config.toml
num_hidden_layers = 10
hidden_size = 192
num_attention_heads = 3
num_key_value_heads = 1
head_dim = 32
intermediate_size = 512
vocab_size = 7248
hidden_act = "geglu"
norm = "rmsnorm"
norm_place = "pre"
norm_eps = 1e-06
positions = "rope"
rope_theta = 15700.0
rope_fraction = 1.0
qk_norm = false
attn_scale = 0.177
bias = "none"
tie_word_embeddings = true
parallel_block = false
init = "uniform"
init_std_qkv = 0.0214
init_std_o = 0.0
init_std_up = 0.0214
init_std_down = 0.0
optimizer = "adam_variant"
learning_rate = 0.000813
beta1 = 0.95
beta2 = 0.99
weight_decay = 0.12
lr_head = 0.00425
warmup_steps = 390
schedule = "wsd"
decay_fraction = 0.928
decay_shape = "pow"
final_lr_fraction = 0.1
batch_tokens = [8192, 16384, 32768]
max_seq_len = 256
doc_mask = false
train_tokens = 171100000
max_steps = 10439
dataset = "wikipedia_en"
MLP neurons of a small language model. Each row is named by its layer, matrix (down: output weights) and neuron, and shows model dimensions 96-191. Each number is 50 + 12 x the weight over its row's rms, rounded and kept within 0 to 99. A neuron's up and down rows have the sign that makes its largest values positive.
After each neuron's rows, "fires before" lists the tokens most often just after its 100 highest values on Wikipedia text that the model never trained on.

L4.down183:43 45 77 47 63 35 23 56 61 42 53 54 61 53 42 71 68 53 43 36 60 46 56 38 38 70 45 48 25 48 65 59 61 50 57 48 38 64 61 59 40 50 60 49 31 61 41 28 59 51 36 51 55 47 33 69 38 41 40 38 59 58 39 49 62 43 54 27 78 64 56 52 53 41 47 37 54 24 44 51 42 38 56 62 27 47 64 43 44 49 42 40 40 46 42 46
fires before: " |", " |\n", " votes", "==\n", ":", "\n"

L6.down348:53 54 28 64 44 59 23 52 59 69 72 45 41 49 75 44 40 64 73 54 44 46 51 40 55 61 39 49 38 54 38 43 37 43 24 61 60 52 65 69 54 43 36 48 44 48 47 60 48 54 49 38 38 57 42 49 51 61 51 36 51 50 41 60 38 57 37 53 45 55 38 40 51 70 53 63 78 32 50 68 69 31 42 47 66 52 68 56 55 63 53 41 69 76 67 56
fires before: " ", "els"

L6.down218:63 46 65 61 39 61 64 47 44 60 81 59 30 61 38 63 61 39 26 57 32 47 55 47 53 45 44 53 45 42 54 43 49 36 47 31 46 48 60 48 45 28 56 41 55 68 61 64 43 40 43 47 42 47 44 65 26 52 34 41 45 55 46 74 62 63 48 56 52 53 63 50 42 41 39 57 14 57 43 52 70 57 56 51 57 58 45 32 77 58 49 56 47 63 56 26
fires before: "i", "ich", "ia", "ik", "ita"

L4.down301:63 40 33 41 27 45 63 30 61 64 43 33 49 67 47 71 27 46 58 55 44 32 54 54 45 63 51 44 35 56 41 47 55 43 65 45 58 54 52 58 61 62 62 38 69 53 41 47 41 48 56 59 63 49 46 77 47 50 51 60 45 43 57 65 46 46 37 44 53 28 52 54 48 51 36 41 50 44 65 65 30 52 55 31 54 40 23 63 36 39 45 46 41 57 52 47
fires before: " to", " in", " by", " as", " for"

L6.down232:30 56 34 56 38 63 49 35 51 40 42 40 50 39 43 70 36 61 59 71 28 63 67 59 75 28 35 41 31 65 58 23 38 54 68 68 50 41 55 29 54 52 55 31 58 58 37 39 56 72 32 51 71 66 53 39 47 42 54 52 57 47 56 57 33 56 51 40 46 45 77 50 55 37 66 40 58 65 43 38 62 34 59 51 49 46 57 53 63 61 47 63 79 44 52 41
fires before: "|", " |\n", " to", "|---|---|---|---|---|---|\n", ":", " "

L7.down115:50 33 44 80 51 58 40 51 68 64 63 42 48 48 53 41 49 51 26 49 40 49 38 51 46 47 42 59 43 31 32 50 42 45 56 76 49 46 50 46 39 55 47 51 64 41 47 50 52 52 70 52 40 54 29 66 55 56 49 64 71 62 61 63 46 44 36 76 53 56 28 69 31 63 60 59 39 59 46 44 60 44 45 44 54 48 39 58 42 56 52 59 43 38 49 56
fires before: "==\n", "===\n\n", " ==\n\n", "===\n"

L7.down229:42 43 25 51 60 47 48 47 68 56 62 34 42 55 58 50 21 52 58 46 55 29 36 55 51 43 47 56 50 49 57 34 50 38 53 60 40 54 34 32 48 50 63 29 41 85 43 28 50 41 59 56 47 46 54 36 67 77 52 34 53 71 40 46 52 49 46 39 71 72 64 63 39 60 40 52 59 56 66 50 60 64 54 53 52 71 63 62 36 44 37 41 66 42 35 45
fires before: ",", " was", "),", " |", ")"

L7.down220:32 67 65 46 57 55 36 42 61 55 45 45 50 42 53 56 47 33 67 38 72 53 45 35 57 40 35 58 58 56 53 44 51 64 60 41 43 63 41 44 71 49 52 66 42 38 42 50 29 52 63 60 72 39 41 50 54 55 55 60 50 55 61 46 35 57 27 49 51 68 31 72 50 68 48 62 11 45 42 46 64 40 47 41 41 35 46 52 70 32 43 63 44 34 53 27
fires before: " |", "–"

L6.down471:45 43 52 45 52 32 32 51 43 55 51 66 49 52 41 37 43 43 39 54 69 38 54 46 62 50 58 36 48 56 73 69 49 78 56 53 48 42 54 75 48 34 62 39 48 66 47 53 53 40 50 60 64 45 63 50 46 72 51 31 49 67 64 47 61 53 50 32 52 44 36 55 39 38 47 59 44 40 36 47 00 44 30 62 66 61 44 36 39 39 53 33 67 63 50 33
fires before: "22", "19", "21", "23", "18", "20"

L4.down443:29 52 45 60 69 51 57 41 57 42 46 39 61 69 54 78 38 58 65 42 55 32 69 57 53 54 57 38 27 48 53 48 61 37 52 39 34 52 61 61 60 40 55 37 54 47 51 30 21 38 44 69 49 39 39 69 48 45 48 61 45 56 67 63 21 40 56 48 50 26 44 40 65 52 38 41 74 42 47 63 34 56 43 42 42 43 32 73 30 36 32 48 43 60 49 54
fires before: " on", " to", " by", " in", " the", " as"

L4.down145:31 60 45 58 30 65 60 44 65 46 34 43 46 73 38 35 53 60 47 36 47 40 56 62 49 58 70 43 55 56 49 51 65 47 37 28 50 45 58 39 65 63 56 53 63 54 37 39 43 39 66 50 65 46 44 54 41 57 46 47 52 66 85 44 45 53 66 61 44 56 51 65 62 40 51 42 45 23 44 44 64 45 23 43 48 69 56 43 49 52 51 36 71 53 22 36
fires before: " |", "\n"

L6.down217:43 52 71 41 50 57 47 52 64 51 43 66 49 44 51 46 53 44 46 31 50 42 18 48 60 64 50 52 31 43 32 62 50 58 53 50 55 50 60 43 39 41 46 48 46 46 46 36 51 60 65 60 80 56 43 41 74 48 78 54 42 36 51 52 61 55 40 63 53 44 65 70 52 46 61 52 47 60 32 50 48 43 50 47 44 44 46 63 43 66 47 38 30 51 47 50
fires before: " States", " Kingdom", " the"

L7.down422:57 51 43 48 36 35 35 47 28 45 60 42 37 61 52 61 48 66 44 37 41 37 60 59 47 40 70 53 50 64 40 56 51 51 61 57 63 64 59 31 53 34 50 27 62 46 57 69 42 66 45 51 40 35 60 27 55 39 71 36 50 41 65 32 68 65 48 40 55 36 50 53 34 62 42 41 72 47 48 68 39 47 54 57 45 75 38 51 37 47 67 27 40 88 57 61
fires before: "20", "19", "17", "21", "k", "ub"

L6.down472:60 72 74 59 45 52 36 56 58 46 53 57 41 54 59 62 41 33 58 45 61 64 56 69 49 37 52 33 56 58 56 24 32 66 43 66 42 61 50 38 52 57 59 73 47 46 52 56 45 38 61 42 45 59 47 58 32 43 51 44 35 38 49 40 44 34 56 43 42 60 61 49 40 66 31 60 58 36 61 49 68 45 48 28 29 27 41 50 62 49 49 39 60 71 61 50
fires before: " |", " that", " to", ":", " the"

L7.down39:62 36 67 39 55 50 52 59 51 41 49 44 38 48 53 53 19 34 68 34 72 58 66 62 47 56 47 52 22 35 54 51 46 59 42 43 61 60 57 56 56 53 49 66 55 28 37 36 53 46 52 58 64 42 21 53 84 49 22 33 55 61 60 52 45 42 64 50 64 71 65 45 53 44 55 41 62 58 43 64 60 47 45 67 43 30 48 33 22 49 42 53 47 50 39 44
fires before: " States", " Kingdom", " Arab", "hab"

L7.down286:45 59 45 44 63 50 69 45 31 38 61 45 43 50 43 42 52 60 51 31 26 49 67 54 50 66 63 52 87 31 49 58 46 62 29 74 57 31 52 58 41 60 42 74 59 31 59 31 60 59 53 44 32 69 68 65 64 53 53 44 42 56 47 48 62 54 50 66 41 33 41 29 47 43 63 50 27 42 62 64 47 47 21 29 57 36 42 44 57 51 61 43 47 36 38 49
fires before: ",", " were", " are"

L4.down400:37 36 47 47 77 54 54 39 47 61 76 35 41 57 63 51 50 54 47 40 78 42 42 60 64 54 43 47 46 40 48 61 62 54 39 43 57 34 51 71 34 49 43 47 36 49 55 07 56 44 51 55 64 51 46 60 52 45 54 45 44 62 53 51 36 50 73 34 38 22 34 42 60 48 75 45 49 38 33 39 56 47 30 42 50 57 56 61 56 52 54 63 66 60 37 65
fires before: " States", " of", " Kingdom"

L4.down298:41 56 58 45 48 67 57 49 58 38 46 43 47 34 64 40 45 55 60 31 65 43 47 65 46 53 52 52 42 51 46 54 38 47 39 52 62 64 42 57 67 34 50 53 44 52 61 66 68 48 57 56 56 21 64 52 59 71 49 31 44 41 50 47 50 34 31 67 51 52 57 51 47 43 30 30 54 61 55 54 50 60 59 41 33 48 34 49 62 61 33 34 64 70 48 51
fires before: " ", " in", " on", "arch"

L4.down35:45 56 74 16 61 62 42 48 58 55 51 48 70 68 43 42 55 45 48 60 47 52 66 46 30 59 53 56 52 56 55 58 32 81 48 41 53 63 59 63 37 58 50 44 77 51 62 55 57 52 54 45 55 33 47 53 54 45 51 14 45 34 57 45 24 51 55 68 53 41 55 29 60 55 44 68 51 56 52 65 54 47 44 39 39 56 56 61 46 56 35 54 22 59 63 45
fires before: "0", "s", " |", "th", "00", "m"

L7.down62:40 58 47 45 71 54 73 78 33 38 58 44 46 46 55 44 53 37 50 56 19 54 41 56 47 44 44 62 59 51 55 73 52 66 71 64 44 45 47 71 62 45 29 47 30 60 50 25 55 50 50 50 43 68 52 35 37 33 70 53 58 59 51 52 51 36 52 51 51 63 61 73 50 60 57 42 47 24 49 33 74 56 51 41 52 38 57 55 46 57 63 73 44 31 62 64
fires before: "or", "ure", "ong", "ction"

L6.down487:23 82 65 46 62 58 38 32 41 30 39 56 59 27 44 50 50 23 46 48 55 67 43 77 67 53 55 36 39 63 42 71 51 45 46 49 39 46 35 71 33 59 52 35 52 55 46 54 57 59 76 49 58 54 48 63 34 61 32 32 54 43 49 62 53 63 33 60 41 38 61 46 71 42 48 61 50 70 57 47 63 58 45 50 53 54 70 36 36 52 46 24 53 46 68 72
fires before: ",", "0"

L7.down129:49 38 57 39 44 44 52 39 52 33 63 67 55 26 45 45 66 35 34 66 48 44 53 49 37 55 54 46 52 46 50 40 38 73 47 70 54 75 47 47 43 40 35 51 49 43 40 40 50 54 60 68 67 42 45 66 59 46 47 63 37 49 63 39 44 70 62 73 42 63 68 40 61 42 45 65 32 31 49 54 40 41 54 63 56 57 48 51 57 54 43 59 42 59 72 27
fires before: " |", " (", " |\n", " m", "%"